Weights of a small GPT-style language model, trained from scratch on English Wikipedia.
Architecture: rotary positions, untied embeddings.
Training: 738M tokens, 5627 steps.
MLP neurons of a small language model. Each row is named by its layer, matrix (gate and up: input weights; down: output weights) and neuron, and shows model dimensions 16-111. Each number is 128 + 24 x the weight over its row's rms, rounded and kept within 0 to 255. A neuron's up and down rows have the sign that makes its largest values positive.
Before each neuron's rows, "fires before" lists the tokens most often just after its 100 highest values on Wikipedia text that the model never trained on; "fires on" lists the tokens most often at its 100 highest values on Wikipedia text that the model never trained on.

fires before: "=", "\n", "\n\n"
fires on: "="
L5.gate376 [112 128 100 129 102  85 115 125 148 130 188 117 151 132 137 101 134 105 144 146 167 133 154 147  94 166 168 116 138 119 116 116 162 102 176 110 174 115 161 146 153  93 100 159 149 149 155 170 110 114 181 106 144  82 132 135 147 125 101  96 103 125  68  83 130 111 131 158  83 134 134 132 127 139 129 123 127 169 150 100 134  81  92  98 120 122 110 147 122 127 104  97 125 166 161 136]
L5.up376 [155 112 116 121 124 118 131 130 134 119 126 111 109 140 156 108 163 146 130 151  93 149 125 116 127 143 175 152 108  82  91 131 120 139 145 179 138  98 138 123 162 104 120 198 204 134 109 141 115 156 114 118 151 130 111 117 137 151 117  77 163 177 115 159 155 135  86 152 189 116  98 130 146 124 126 132 123 171 110 130 140 138 141 146 175 121  53 121 129 128  91 130  90 149 143  82]
L5.down376 [ 95  56  74 110 108 166 109 126 118  72 125 136  55 117 155 107  91 130  79 129 138  99 112 133 165 105  88 125 125 148 120 111 138 121 133 129 139 130 107 130 123 130 173 118 162 126 141 162 164 146 108 156 119 132 111 101 113 178 125 133  93 124  86 126 107 136 121 147 155 145 200 115 132  90 117 133 133 142 138  99 129 177 127 124 116  94  93 146 140 163  93 127 123 116 134 148]

fires before: "=", "\n", "\n\n", " in", ".", ","
fires on: "=", "s"
L5.gate584 [134 102  98 136 124 133  66 107 133 155 112 164 134 151 111 126  99 132 161 133 103 119 135  64 132  96 155 141 131 117 105 107 120 129 123 134 131 136 133 117 125  98 129 125  65 181  97 165 173 132 130 110 127 157 126 148 131 106 114  52  64 119 121 124 158 129  88 153 170 121 127 129 120 176 140 148 131 135 143 137 111 144 144 146 140 154 113 105 137 121  89 113 128 135 110 116]
L5.up584 [104  87 157 130 152 149 139  95 141 129 157 136 147 180 127 145 111 110 134 111 141  81  98 101 115 119 150  80 125 135 101 126 138 150 122 147 120 147 134 113 176 168 127 144 129 138 106 125 147  90  92  97 104 141 136 127 156  93  96  79 133 149  93 114 126 117 147 128 137 143 146 149 142  76 129 180 129 132 132 137 117 169 143 126 164 112 132 141 111 122 160 101  97 151 153 146]
L5.down584 [139 113 126 137  88 155 109 144 177 123 105 146  76 107  97 149 149 127  79 110 122 145 100 179 150 139  88 121 181 136 149 157 128 113 166 155 127  94 120 100 130 105 129 133 154 148 135 131 148 149 146 158  86 132  96 128 129 138 119 135 130 106 121 103 111 115 132 142 121 105 108 114 148 113  91 114 158 122  97 104 126 161 125 106 120  89 113 144 133 157 138 143 137 104 146 167]

fires before: "=", ":"
fires on: "="
L5.gate74 [141 110 114  79 154 103 102  71 144 158 130  90 141 148 182 120 146 122 125 154 153 141 133 142 135 148 117 147 123 140 146 153 175 133 109  91 142 133 119 103 145  92 137 152 135 163 117 133 127  90 128 126 103 139 132 134  85 137  88 107 106 143 123 158 145 108 134  63 128 131 139 128  88 144 111 155 136 104 148 125 163 145 133 141 135 120 180 133 143 122 133 100 125 139 166 105]
L5.up74 [128 147 147 117 105 129 143 128 142  81 140  89 146 122 138 123  92 126 114 114 122 119 107 108 138  96 152 121  97 144  85 131 125 118 154  97 155 136 139 140 103  96 145 144 159 153 102 131 110 149 143 128  90  91 120 118 182 148 102 138 159 151 124 134 155 124 128 180 109 138 126 132 152 135 123 129 164 131 119 136 177 150 166 124 152 145 112 120 136 170 160 143 172  64 101 122]
L5.down74 [136 154 143 122 152  82 140  68 175 129 120 117 158 143 137  97 131 113 146 151 177 125 130 137 116  92 135 107 122 112 132 132 129 143 111 123 139 126 110 145 124 111 145 169 158 120 125 103 100  89 161  99 112 137 122 115 154 138 141 118 131 179 129  93 128 115 121 116 122 119 255 123 134 130 130 140 121 134 170 123 118  80 173 114 136 109 151  89 130 107 152 124 157 119 152 112]

fires before: "|", " the"
fires on: "-", " of", " the", " |"
L6.gate263 [ 96 114 169 163 155 130 139 100 165 122 159 137 142 154 128 135 134  88 124 129 129  92 126 104 123 143  86 155 148 157 144 133 135  95 149 146  99 127 135 121 123  89 159 136 164 129 141 118 125 131  98 134 123 101 106 131 132 119 158  91 125 124 114 168  89 126 127 123 110 103  99 130 122 118 145 155 104 117 102 141 156 153 134 133 100 141 141  81 156 145 150 161 100 122 155 103]
L6.up263 [140 104 163 149 128 141  88 142 142 102 110  93 108 157 133 165 113  98 156 187 107 145 131  96 142 108 157 149 160 110 115 147 127 141 137 129 100 162 139 123 131 121 162 126 146 102 119 127 166  78 122 140 173 125 135 108 157 113 129 136 109 131 138 151 102 114 118 131  91 127 103 130 120 143 124 160 121 154 118 147 156 118 132 131  96 134 118 111 131 134 148 114  76 126 121 113]
L6.down263 [116  99 125 138 122 137 152 146 168 106 160 128  83 104 119 155 137 133 117 113 135 126 109 106 149  92 109 161 121 109 116 166  69 148 141 127 144 142 157 137 113 124 145 126 182 111 127 115 132 140 128 129 115  99 104  90 167 106 124 168  92 135 112  65 130 157 132  51 119 119 169 110 110 136 134 134 120 147  99 137 114 116 111 144 122 135 119 100 150 145 135 141  97 193 129  71]

fires before: "=", "-"
fires on: " =", "=", " also", "\n"
L6.gate762 [135 129 150 127 146 164 161 123 171 136 138 144  95 124 136  94  94 118 135 146 134 134  62  76 137 123 128 134 111 110 105 107 144 157 165 138 132 107 135 107 140 162  73 134 125 127 166 116 116 128 142 158 146 142 118 176 130 174 132 154 116 118 116 165 150 156 147 129  95 106 113  96  96 160 114 116 141  94 174 113 125 148 141 145  95 110 185 113 125  80 109 187  95 124 151 179]
L6.up762 [127 114 126 128 148 140 174 130 110 128  98 157 123 108 119 176 121 120 168 118 134 148 145 126 136 151 119 111 122 127 115 123 115 142 141 110 107 127 125 146 126 138 162 126 136 159 129 150  79 144 115 131 143 101 107 147  95  91 153 115 139 140 124 165 105 105 130 202 114 132 131 140 155 186 110 119 183  89 149 151 143 116 163 103 117  97 164 174 138 134 100 143 108 154 105 124]
L6.down762 [106 172 119 126  83 163  97 127 125 144 164 131 152 109 165 136  92 114 138 133 145 125 159 127 155  67 106 143 125 123 136 122 124 182 157 133 161 147 133 113 142 159 128 163 165 145 116 158 167 152 100 147 137 159 160  60 147 165 155 153 154 148 126  97 112 101  75  81 115 145 135 137 143 117 112 131  93 115  87 103 137 131 117 102  67 112 116 115 121 123 130 114 148 110 123 124]

fires before: " |", ".", " (", "T"
fires on: " (", " 1", " 0", " /", " 4", "1"
L5.gate24 [112 128 137 112 165 130 168 124 129 122  98 105 151 153 136 144 151 141  95 129 142 103  90 145 169 101 149 120 114 142 139 114 136 105 107 130 103 118  90 132 129 129  73 125 121 113 153 144 100 109 118 147 127 125 124 183 137 131 122 141 155 156 114 111  84 130  47 122  89 134  60 125 149 114 101 130 114  93 127 110 134 128 132 120 127 100 158 119 120 196 101  94  99 117 159 118]
L5.up24 [153 169 168  96 144  93 113 125 103 101 147 134 125 117 168 158 154 141 134 148 134 114 150 125 106 134  78 111 133 114  99 167 149 150 159 126 155 167 114 134 139  94 111 118 101 157 136 116 158 138 133 128 149 186  92 148 101  84 127 153 107 114 102 134 125 104 156 158 120 137 109 135 148 146 112 132 141 132 128 167  96 121 126 132 124 109 155  90 137 121 153 123 110 128 120  91]
L5.down24 [128 162 176 133 164 151  99 122 153  98 137 137 120 112 115 151  88 140 111 132 109 118 108 143 132 132 134 103 140 104 152 136 151 134 125 131 139 132 170 119 129 117 152 119 133 140 142 100 146 143 121 110 108 161 112 121 129 146 112 148 114 118 124 130 126  97 114 176 144 134  95 154 155 120 120 106 135  96 123  80 125 130 132 126 131 133 163 130 146 170 138 123  97 133 167 103]

fires before: "-"
fires on: "-"
L5.gate35 [133 116 164 137 131 131 126 154 156 147 158 127 109 131 163 137 113 100 106  74 118 144  74 105 108 158 112 164 167 112 165 143 145 147 108 101 157  98 147 106 152  98  90 153 107 127 139 142 107  93 128 145 143 114  92 127 124 144 172 126 101 105 126 126 136  94 128 147  89 126 177 143 150 119 165  79 144  91 133  73 111 146 128  59 110 142 121  99 142 105 115 136 117 148 133 123]
L5.up35 [131  97 140 102 145 157 190 155 200 111  86 119 130 138 135 158 123 159 133 124 145 131 108 127 125 165 124 145 133 106 141 134 104 156  89 149 173 126  93  88 146 128 135 146 107  94 145 154 135  96 112 149  86 131 183 136 115 102 150 111 105 156 143 106 154 166 140 124 103 132 138 105  80 148 149 109 155 111  78  90  98 155 106 114 121 103 127 118 134 124 123 125 100 107 100 119]
L5.down35 [ 84 172  99 104 149  71 113 114  87 110 119 161 131 113 129 154 168 150 153 159 150 141 103 152  98  79 134 139  74 113  70 127 144 149 175 164 115 138 101 120  88 118 122 147 126 116 154 120 154 135 104 125 134 113 171 128 100 135 130 181 122 128 138 122 110 136 131  87 135 111 209 161 144  85 135 102 146 132 121 122 132  81 138 180 137 163 152 118 109 176 133 108  85 125 125 145]

fires before: "-", "ger", "H"
fires on: " Al", "-", " al"
L6.gate161 [123 134  97 148  79 167 151 134 129 131 134 181 145 127 133  97 108 124 199 112 112 150 118 119 129 126 150 141 117 114 118 111 145 122 124 118 119 161 117 173  89 156 147  88 144  93  79 154  98 145 130 154 110  85 113 116 160 130 108 162 111 157 157 157 120 128  95 140 127 120 134 121 121 128 140 146  91  98 123  92  99 134 107 101 119 153 133 147 131 111 139 152 109 129 151 105]
L6.up161 [155 119 138 101 132 129 129 140 125 152 113 149 147 131 155  98 123 182 174 145 132 132 133 121 135  92 156 123 115  60 151 142 123 169 120 169 140 115  92 118 177 118 122  57 130 113 112 131 121 137 105 125  38 111 115 137 129  98 125 130 148 145 142 135 169 122  95 102  77 122 106 141  91 164  95 175 110 156 123  89 133 176 132 119 136  93  80  92 111 134 148 164 142 140 126 128]
L6.down161 [116 136 100 104  90 119 102 113 146 120 114 141 131 130 123 110 157 134 135 138 142 124 135 121 145 114 142 149 147  73 138 162  96 138 141 144 153 119 114 109 120 111 166 113 160  81 185  86 129 119 155  79 128 120 102 117 162 121 174 168 147 156 113 144 126 154 114 129  90 109 133 146  69 153 107 116 120 137 102  97 131 156 171 112 112 100  99  67  86 140 159 138 153 140 128 150]

fires before: "-", " |"
fires on: "-", " %", " un"
L5.gate803 [153 126  82 106 134 105 109 146 142 187 181  98 131 132 130 155 161 152 109 109  93 133 127 114 127 132 155 133 177 146 156 147 205  97 111 141 140 133 130 151  92 112 143 165 153  79 166 121 107 140 189 123 157 173 114  69 143 149 153 105 143 133 107 145 145 121 115 115 127 126  80  88 108 170 122 155 141 119 130  98 139 122 159 145 179 156 122 119  95 131  93 119 128 103 136 140]
L5.up803 [132 146 140  92 120  83 124 150 118 125 126 106 131 158  67 194 134 134 141 122 129 159 106 163 144 111 180 174 137 158 114 159 139 146 114 142 126 116 119 162  98  98  98 160 133 125 158 142  91 101 152 118 130 126 132 118 101 133 129  97 130 138 137 144  87 150 137 118 139 114  86 134  93 134 130 129 140 133 129  93 150 119 135 162 178 182 170 112  79 113 183 112 167 105 125 129]
L5.down803 [ 91 129 165 122 116 126  89 121 162 117 161  89 131 113 133 103 154 140 114 142 121 143 112 102  94 165  91 118 118 106  83 108 105 146 114 173 115 135 164 120 105 112 151 104 144 139 158 116 135 128 171 111 149 139 112 122 157 157 119 122 114 121 108 120 126 132  82 101  69 139 127 127 148  99 105 152 127 138 129 132 163 167 114 113 130 108 146 120 158 126 125 124 137 130 101 122]

fires before: "|", "s"
fires on: "-", "'"
L5.gate91 [154 108 124 167  86 154 116 116 119 138 111 130 131 138 124 148 165 101 163 150 148 182 130  73 111 127 116 153 110 154 138 115 117 121 147 116 155  83 112 138 133 131 147 113 131 107 160 141 106 123 130 135 132 159 103 118 130 126 145 119 151  74 114 128 148 150 100 111 174 137 100 131 103 141 147 108 138 156 119 146 121 136 139 154 205 159 116 126 126  82 119 123 123 126 132  95]
L5.up91 [120 118 111 145 103  92 111 144 176 123 104 111 158 137 161 154 130 124 137  88 115 140 114 116 121 194 135 101 126 175 118 139 113 119 147 122 152 147 133 160 119 156 118 157 149  92 135 119 122 145 145 103 128 142 101 122 171  95 107 150 101  93 145 145  89 153  45 139 139 136  44 159  99 157 168  70 143 173 149 122 166 126 125 123 106 133 106 172 125  88 159 157 117 118 133 121]
L5.down91 [161 116 128 141 123 133 124  82 154  95 107 114 112 155 134 115  95  98 151 118 128 171 117 148 152 157 152 157  78 124  90  97 110 105 109 134  87 116 131 180 168 121 122 148 132 123 106 158 121 141 143 126  83 132 111  90 156 114 137 100 142 107 175 149 144 136 102 117 158  86  92 137 122 186 154 110 126 161 139 150 153 141 147 154 117 151 115 102 106  93 128 125 114 140 111 118]

fires before: "-", "|"
fires on: "-", "="
L6.gate675 [143 116  73 139 115 133 130 112 145 193 132 114  97 122 110 129 125 126 119 142 136 147 118 141 130 100 147 143 158 140  88 118 147 133 137 117 113 154 140 144 155 129  72 158 134  93 111 143 153  94 107 106 116 200 128 109 136  89 136 152 161 153 152 136 168 149 133 127  99 142 123 128 118 162 130 136 108 132 166 108  90 128 114 155  90  97 141 125 140 106 114 104 129 124 119 134]
L6.up675 [118  96 100 103 144 116  96 134 142 132 100 104  93 110 134 179 124 116 185 128 161 147 109 153 145 113 161 114 115  95 102 147 140 117 111 157 105 125 115 147 164 181 107 142 124 137 102 128 139 151 123 124 124 164 159 161 134 115 141 169 134 112 122 175 136 128  98 111 128 122  55 103 146 113 119 106 114 132 124 179  98 168  94 122 146 124 102 133 126 129 127 127 122 168  98  82]
L6.down675 [106 120 146 107 171 134 158 157 184 121  96 146 115 125 123 150 152 147  77 119 130 127  95 119 113 116 101 147 184 107 120 128 139 121 144 133 130 127 126 143 141 113 158 110 153  97 142 105 135 129 126 138 145 119 137 170 160 116 118 147 147 170  88 138 169  88 194 133 147 137 133  92 130 107 149 141 102 169 167  74 147 122  99 174  98 122 141 144 101  72 152 109 119  96 119 156]

fires before: "-", ")", "(", "4", ";", "1"
fires on: "-", "4", "(", "1", "3"
L6.gate440 [126 117 161 128 101 133  81 137 127 127 150 107 108 129 165 136 107 170 117 114 106 103 104 121  96 120  95 124  84 100 107 131 103  97 133 125 121  95 110 103 126 146  89  90 163 143 149 140 173 131 145 124 119 144 104 179 115 106 140 106 131 116 136 155 124 168  76 137 115 113 149  99 124 141 132 133  93  23 137  99 100 114 156 153  90 119 125 100 104 104 139 135 132  88  92 107]
L6.up440 [177  82 123 131 143  99 140 114  87 154 168 128 127 105 154 145 133 120 138 116 159 125 113 101 104 106 112 115 101  83 155 125 135 106 129 176 128 162 128  99 144 123 161 170 123 104 166 115 139 122 124 131 152  91 157 111 116 119 163 119 159 158 162 149 141 144 117 122 132 128 117 101 128 131 108 106 109 139 165 108 145 107 140 129 121  87 111 105 112 147 108  91 121 150 133 143]
L6.down440 [165 136 124 152  64 158 173 142 147 136 119 161 127 117 115 149 154 162 123 119 119 154 112 105 131 112 114 120 206 145 114 146  99 122 105 100 138 109 110 157 148 121 153 134 137 147 146  78 105 151 106 122 124 129 100  98 133 160 118 136 132 130  99 133 198 115 111 119 117 159 114 135 101 137 141 153 117 134 103 126 124 127 120 125 116 150 100  84 135 113 111 161 149 116 152 155]

fires before: "\n", "\n\n", "="
fires on: "="
L6.gate642 [148 101 158 101 110 117 154 123  89 151 131 110  77 111  78 161  92 103 118 121 129 129 111  90 139  99 178 156 119 138 138  95 173 124 135  82  98 136 128 124 160 147 137 100  99 134 152 168 132 115 130 105 100 151  52 157 169 116  99 152 127 105  92 128 135 110 101 148 138 128 125 123 144 125 151 140 154 131 163 138 139 107 109 102 136 114 128 107 163 142 134 117 105 165 112  36]
L6.up642 [101 119 106  92 142 126 143 134 113 134  93 142 154  99 108 114 141 134 170 119 115 105 128 130 161 149 172 110 157 159 114 125 190 150 118 141 135 171 135 160 136 153 113 163 118 121 169  92 147 120 128 109 154 159 136 129 111 181 176  83 151 138 127 102 144  79 144 157 102 101 100 158 126 104 152 128 126 147 106 121 111 153  84 130  96 127  98 109  59 158 168 116 112 146 121 170]
L6.down642 [ 93  81 102 108 115 126  94  92 154 112 101 115 166  96 142  95 126 130 104 100 190  98  98 138 133 118 141 107 122 120 107  82 162 150 105 186 105 121 125 159  80  97 118 126 111 118 156  95 150 143 106 182 143 111 108 150  91 148 147 132 213 140 119 162 134  87 138 152 120 128 153 142  87 117 116 130 113  88 109 100 105 137 139 135 139 151 116 106  78 109  72 164 112 158 119 134]

fires before: "="
fires on: "=", " not"
L5.gate699 [159 152 144  79 102  93 110 126 119 112 128  86 153 152 146 128 116 113 137 122 154 121 102  92 146 172 125 142  78 142 139 140 127 154 138  97 127 121 135 148 141  67 152 153  95 150 160 136 131 139 128 160 123 122 121 152 131  87  77 135 139 151 133 124 144 150 149 150 104 143 114  83 116 156 143  85 117 135 149 163 136 155 114 156 130 125 107 135 136 118 120 127 166 112 135 104]
L5.up699 [147 155 132 179 138  93 142 128 128 153 127 142 133 129 115 126  90 125 128 140 147 141 102 121  95 139 135 122 132 145 134 145 148 162 104 154 128 135 128  99 164 161  75 147 205  97 123 144 113 126 122 132  95 126  83 149 138 121 115 112 128 151 138 124 107 154 170 139 168 121 106  96 109 129 126 146 129  92 145 154  78 144 114  76  89 135 131 126 149 100 141 157 132 166 136 150]
L5.down699 [100 121 117 101 115 122 137 104 145 141 138 128 167 126 117 104 106 127 104  99 100 135 119 133 147  96 117 138 140 128 124 105 156 114  92 104 123 123 133 146 134 128  90 127  90  92 100 137 172 102 156 139 158 107 167 154  97 178 101 105 150 147 167 133 162 115 124 127 148 119 242 138 120 122  77 165 103 109 123 126 129 134 150 112 103 150 152 109 115 137  73 128 106  91 137 156]

fires before: "\n", ",", "\n\n", ".", " |"
fires on: ")"
L5.gate720 [123 130 140 163 122 152  87 126 115  92  91 129 132 104 159  93  90 142 162 120 173 129 116 182  97 112 119 135  76 113 167 151 178 115 140  80  98 111 128 133 150 109 138 122 115 128 111 120 130 110 122 112  84 148  97 110 129 130 157 141 115 143 148 116 140 150 120  85  92  83 130 152 139 132 130 101  98 123 116 137 102 142 129  97 143 125 120 169 133 139 113 137 126  90 113 107]
L5.up720 [ 96  86 135 112 110 159 182 175 111 107 122 146  89 150  99 103 130 118 162  83 112 160  84 163 122 105 124 149 123 138  90 121 165 119 171 119 138 130 130 123 142 126 128  91  83 146 172 129 135 106 111  83 110 115 134 122 158 103 125 115  97 119  91 174 100 119 116 138 119 136 154 141 149  96 159 151 122 116  80 134 116 103 120 175 103 154 161 145 100 147 176 133 104 152 108 133]
L5.down720 [157 155 183 142 152 112 108  87 148 122 117 121 145 148 112 172 145 154 132 108 130 131 154 142 145 161 141 125 111 157 163 138 110 146 131 158 103 126 132 151 186 142 137 153 128 155  83 105 150 135 161 118 136 137  84  82 147 160 134 128  71  84 146 125 153 158 106 112  87  91 122 104 174 128 159 132 145 125 145 101 140 108 138 120 129  87 164 163  73  98 128 102 155 142 112 108]

fires before: "="
fires on: "="
L5.gate80 [145 182  84 111 142  95 126  80 129 152 158 142 140 114 157 108  92 111 109 131 153 116 103 119 111 115 145 155  80 110 109 110 127 112 121 130 123  99 145 115 130  93 156 114 148 157 141 100 169 124 143 138 105 159 114  88 126 145 106 122 130 127 144 138 102 159 142 160 111  82 111 114 128 128 105 130 143 136 157 137 141 122 114 146 184 179 131 138 107 120 119 114  98 117 106 108]
L5.up80 [132 105 148 161 105  81 153  78  96 181 125 120 132  94 133 105  70 104 151 144 154  89 134 116 173  88 152 144  96 171 127 123 148 150 126 132 125 167 164  98 112 152  90 110 146 115  95 172 153 106 150 101 128 153 104 140 133 149 121  90 150 128 100  95  99 158 111 144 104 164 149  84 104 136 153 163 127 132 157 100 101 162 142 145 130 151  98 100 112 130 142 172 127 128 131 111]
L5.down80 [122  54 174 110 106 125 141 139 143  78 156 139 172 115 149 131 111 152 107  76 165 135  93 133 132 166 122 128 150 125 115  85 114 137 111 139 131 178 123 123 109 113 136 101 129 115 151  96 119 131 118 122 138 104 127 129 156 119 168 149 117 118 112  92 170 124 103 136 163  86 255 134 134 120  95 133  79 126 108 106 141 125 115 129 114 127 134  93 106 148 124 104 135 147 131 140]

fires before: "=", " the"
fires on: "=", " from", " in"
L5.gate431 [123 132 129  93 114 121 110 131  95  84  99 146 142 175 125 121 123 114 127 105 122 131 127 133  39 123 125 128 138 138 125 162 107 128 156  97  95 135 118 128  63 103 102 121 115 103 180 105  85 174 127 112 138 153 113 158 148 110 150 138 102 121 116 127 170 145 125 146 135 125  85 148  83 132 122 128 132 110 173 111 117 129 160 134 117  92 131 146 136 130 146 126 110 119 107 142]
L5.up431 [130  99  98 102 172 141 170 135 166 166 125 113 112 121 148 118 106 121 122 126 154 117 103 135  88 124 157 139 147 104 145 156 152 158 118 117 159 146 138 130 154 133 102 131 125 146 137 117 155 113 125 124 119 148 128 152 108 102 127 139 202  89 117 151 105  75 133 114 135 111 124 122 156 103 141 136  89 139 125 107 124 132 146 130 106 105 163 109 149 115 135 111 115 155 113 124]
L5.down431 [117 123 132 138  91 113 155 142  93 148 112 122  96 145 116 158 131  97 151 114 159  90 105 136 124  84 122 115 126 150 179 131 105 156 184 153 105 128 103 168  98 175 136 126 168 148 115 138 108 133  89  89 168 158  68 142 172 147 129 158 187 149 124  94 106 145 131 114 104 113 122 106 129 136 134 125 128 113 101 157  81  83 123 150 121 130 140 142 126 142  98  87 139 102  88 134]

fires before: "|", "-", "  ", "ti", "t"
fires on: "-", " |"
L5.gate557 [154 112  74 136 164 158 143 112 122 149 112 140 116 180  88 128 147 109 151 117 126 111 119  97 140 128 165 120 157 105 123 129 147 103 127 122 173 145 146 108  91 131 137 126 145 145  71 116 152 157 141 147 115 173 121 152 101 147  78 127  98 117 122 108 146 114 153 117 134 151 124 132 143 152 120 118 146 139 159 138  92 112 109 135 143 104 155  74 101 146 104 133  92 109 140  99]
L5.up557 [159 127 100 193 205 153 120 112 189 128 139  84 144 143 114 115 130 183 138 103 127 117  86 100 145 132 138 143 146 124 157 140 150 106 155 145 115 110 129 104 144 165 119 129 142 127 137 117  73 125  88 112 155 155 117 152 146 137 121 168 174 143 126 140 146 151 143 112 137 142  95 166 112 136 135 137 107 143 149 142 126  95 134  99 141 143 147 143 119 103 170 134 144 161 137 124]
L5.down557 [143 144 131 135 153 161 112 143 148 103  89 113 121 129 109 104 143 127 162 102 134 133  34 107  93 161  99 149 122 136 128 160 122 125 132 139 101 129 124 126  94 115 151 122 161 141 146 109 125 145 100 145 166 153 154 133 179 142 128 123 137 125 114 140 172 159 102 136 105 107  99 152 120 105 117 108  98 136 134 102 145  90 147 172 122 114 124 136 158 163 169 149 115 151 146 123]

fires before: "="
fires on: "="
L5.gate812 [142 134  99 107 136 122 132  95 141 125 127 168 154 114 116 133 128 119 127  99 103 148 121  76 169 116 107 128  58 136 140  98 115 121 121 130 142  93 130 111 117  83 108 132 113 146  95 125 134 133 130 140 134 129 103  93 112 143 120 150 144 139 122 142 173 115 131 121 123 176 122 143 100 140 100 119 149 151 114  99 128 141  92 130 110 158 144 144 105 177 167 130 151 163 145  93]
L5.up812 [113 161 114 136  94 125 123 116 149 101  89 145 108 148 131 166 172 134  65  99 128 164 141 126 125 154 123 138 128 157 114  83 104  99 173 108  66 154 180 153  79 127 124 126 134 145 119  88 130 112 129 119 110 126  94 128 101 127 185 110 148 129 107 140 138 119 150 171 100 172 116 164 131 157 126 161 162 136  97  90 128 174 164  72  94 134 137  90 134 124 113 128 136 138 147 103]
L5.down812 [108 138 126 103 131 149 146 169 143 177 160 124 153 125 129 124 140 116 155 175 159 115 105 167 136 145 121 137 142 111 130 131 132 120 120 125 158 161 121 106 158 151 131 115 168 138 118 148 149 124 188 113 150 145 142 159 182 145 114 102 134 121 122 115 156 127 144 118 139  81 217 106 145 138 151 117 104 140 148 119 118 106 142 125 143 160 148 108  97 101 118 112  84 126 124 127]

fires before: " |", ";"
fires on: " 0", " 4", " 3"
L6.gate227 [119 148 125 106 112  97 160 155 115 107 111 102 147 177 166 112 100 138 153 153 156 162 107 134 117  92 135 139 154 115 106 152 179 156  98 144 105 114 106 166 152 141 139 120  78  96 135 189 150 109 118 105 144 174 112 111 120 141  91 176 131 144 128 145  92 119 129 144 145 134  89 141 132 136 122 132 174 124 139 132 122 132 118 135 117 162  92 143 166 156 118 132 121 121 120 142]
L6.up227 [118 149 127 110 109 115 103 118  82 111 108 132 135 149 124 132 123 143 124 151 118 132  81 132  73 134 172 143 134 121 130 153 167 111  78 138 125 133 143  68 158 114 126 130 142 117  78 147 144 170 136  81 117 102 134 131 101 151 140 112 114 160 161 116 121 140 130 169 155  86 157 157 152 104 114 112 106 133 160 136 119 131 159 127 141 148 161 124 143 114 162 117 119 139 135 134]
L6.down227 [115 131 104 143 112 156 129 131 106 146  99 141 167  73 153 122 131 153 116 144 100 130  93 132 125 141 126 114 145 106 100 113 112  84 109 117 105 128 123 140  97 156  88 159 149  94 128 106 163 138 154 139 156 142 129  80 112 161  60  80 139 114 113 136 171 125  96 163 153 125 154 167  89 107 157 139 110 130  68  93 119 150 119 140 112 114 132 152 163 130 144 123 163 142  82 108]

fires before: "s"
fires on: "'"
L6.gate553 [126 137 130 138  91  83 132 160 112 143 135 156 101 123 129 125 115 120 147 111 146 103 126 116 151 132 127 111 132 125 139 123 176  93 170 151 129 136 122  79 156 168  94 114 162  91 118 116 114 145 110  95 119 130 130 120 105 120 132 146 123 101 165 113 188 109 149 140 153  98 141 130  97 140 180 132 118 149 132 113 159 118 121 119 154 150 130 113 100 155  85 168  80 105 113 153]
L6.up553 [121 146  89 143 165 121 131 124 118 121 144 132 125 139 104 152  88  76 130  74 147 104 107 146 119 160 110  85 148 131 143 119  99 126 132 128 117 118 111 152 119 135 109 172  93 152 107 116 138  94 127 117 163 123 142 114 124 110 130 134 143 122 124  98 153 124 145 113  95 130 143 139 127 144 110 126 124 121  84 135 187 131 124 131  93 140 121 159 100 118 137 113 105 144 103 164]
L6.down553 [141 126 182 156 114 113 137 140 108 137 137 122 100 115 117 109 124 120 163  99  74 160 102 133  90 143 105  97  87 120 124 108 122 108 144 156 154  96 163 107 125 124 153 122 133  98  87 105 135 144 144 106 117 153 121 112 132 134 149 135 109 127 169 125 126 121 132 184 128 151 140 136 142 143 150 152 125 110 150 142 125 102 100 160 123 115 128 111 162 134  98 158 114 160 162 104]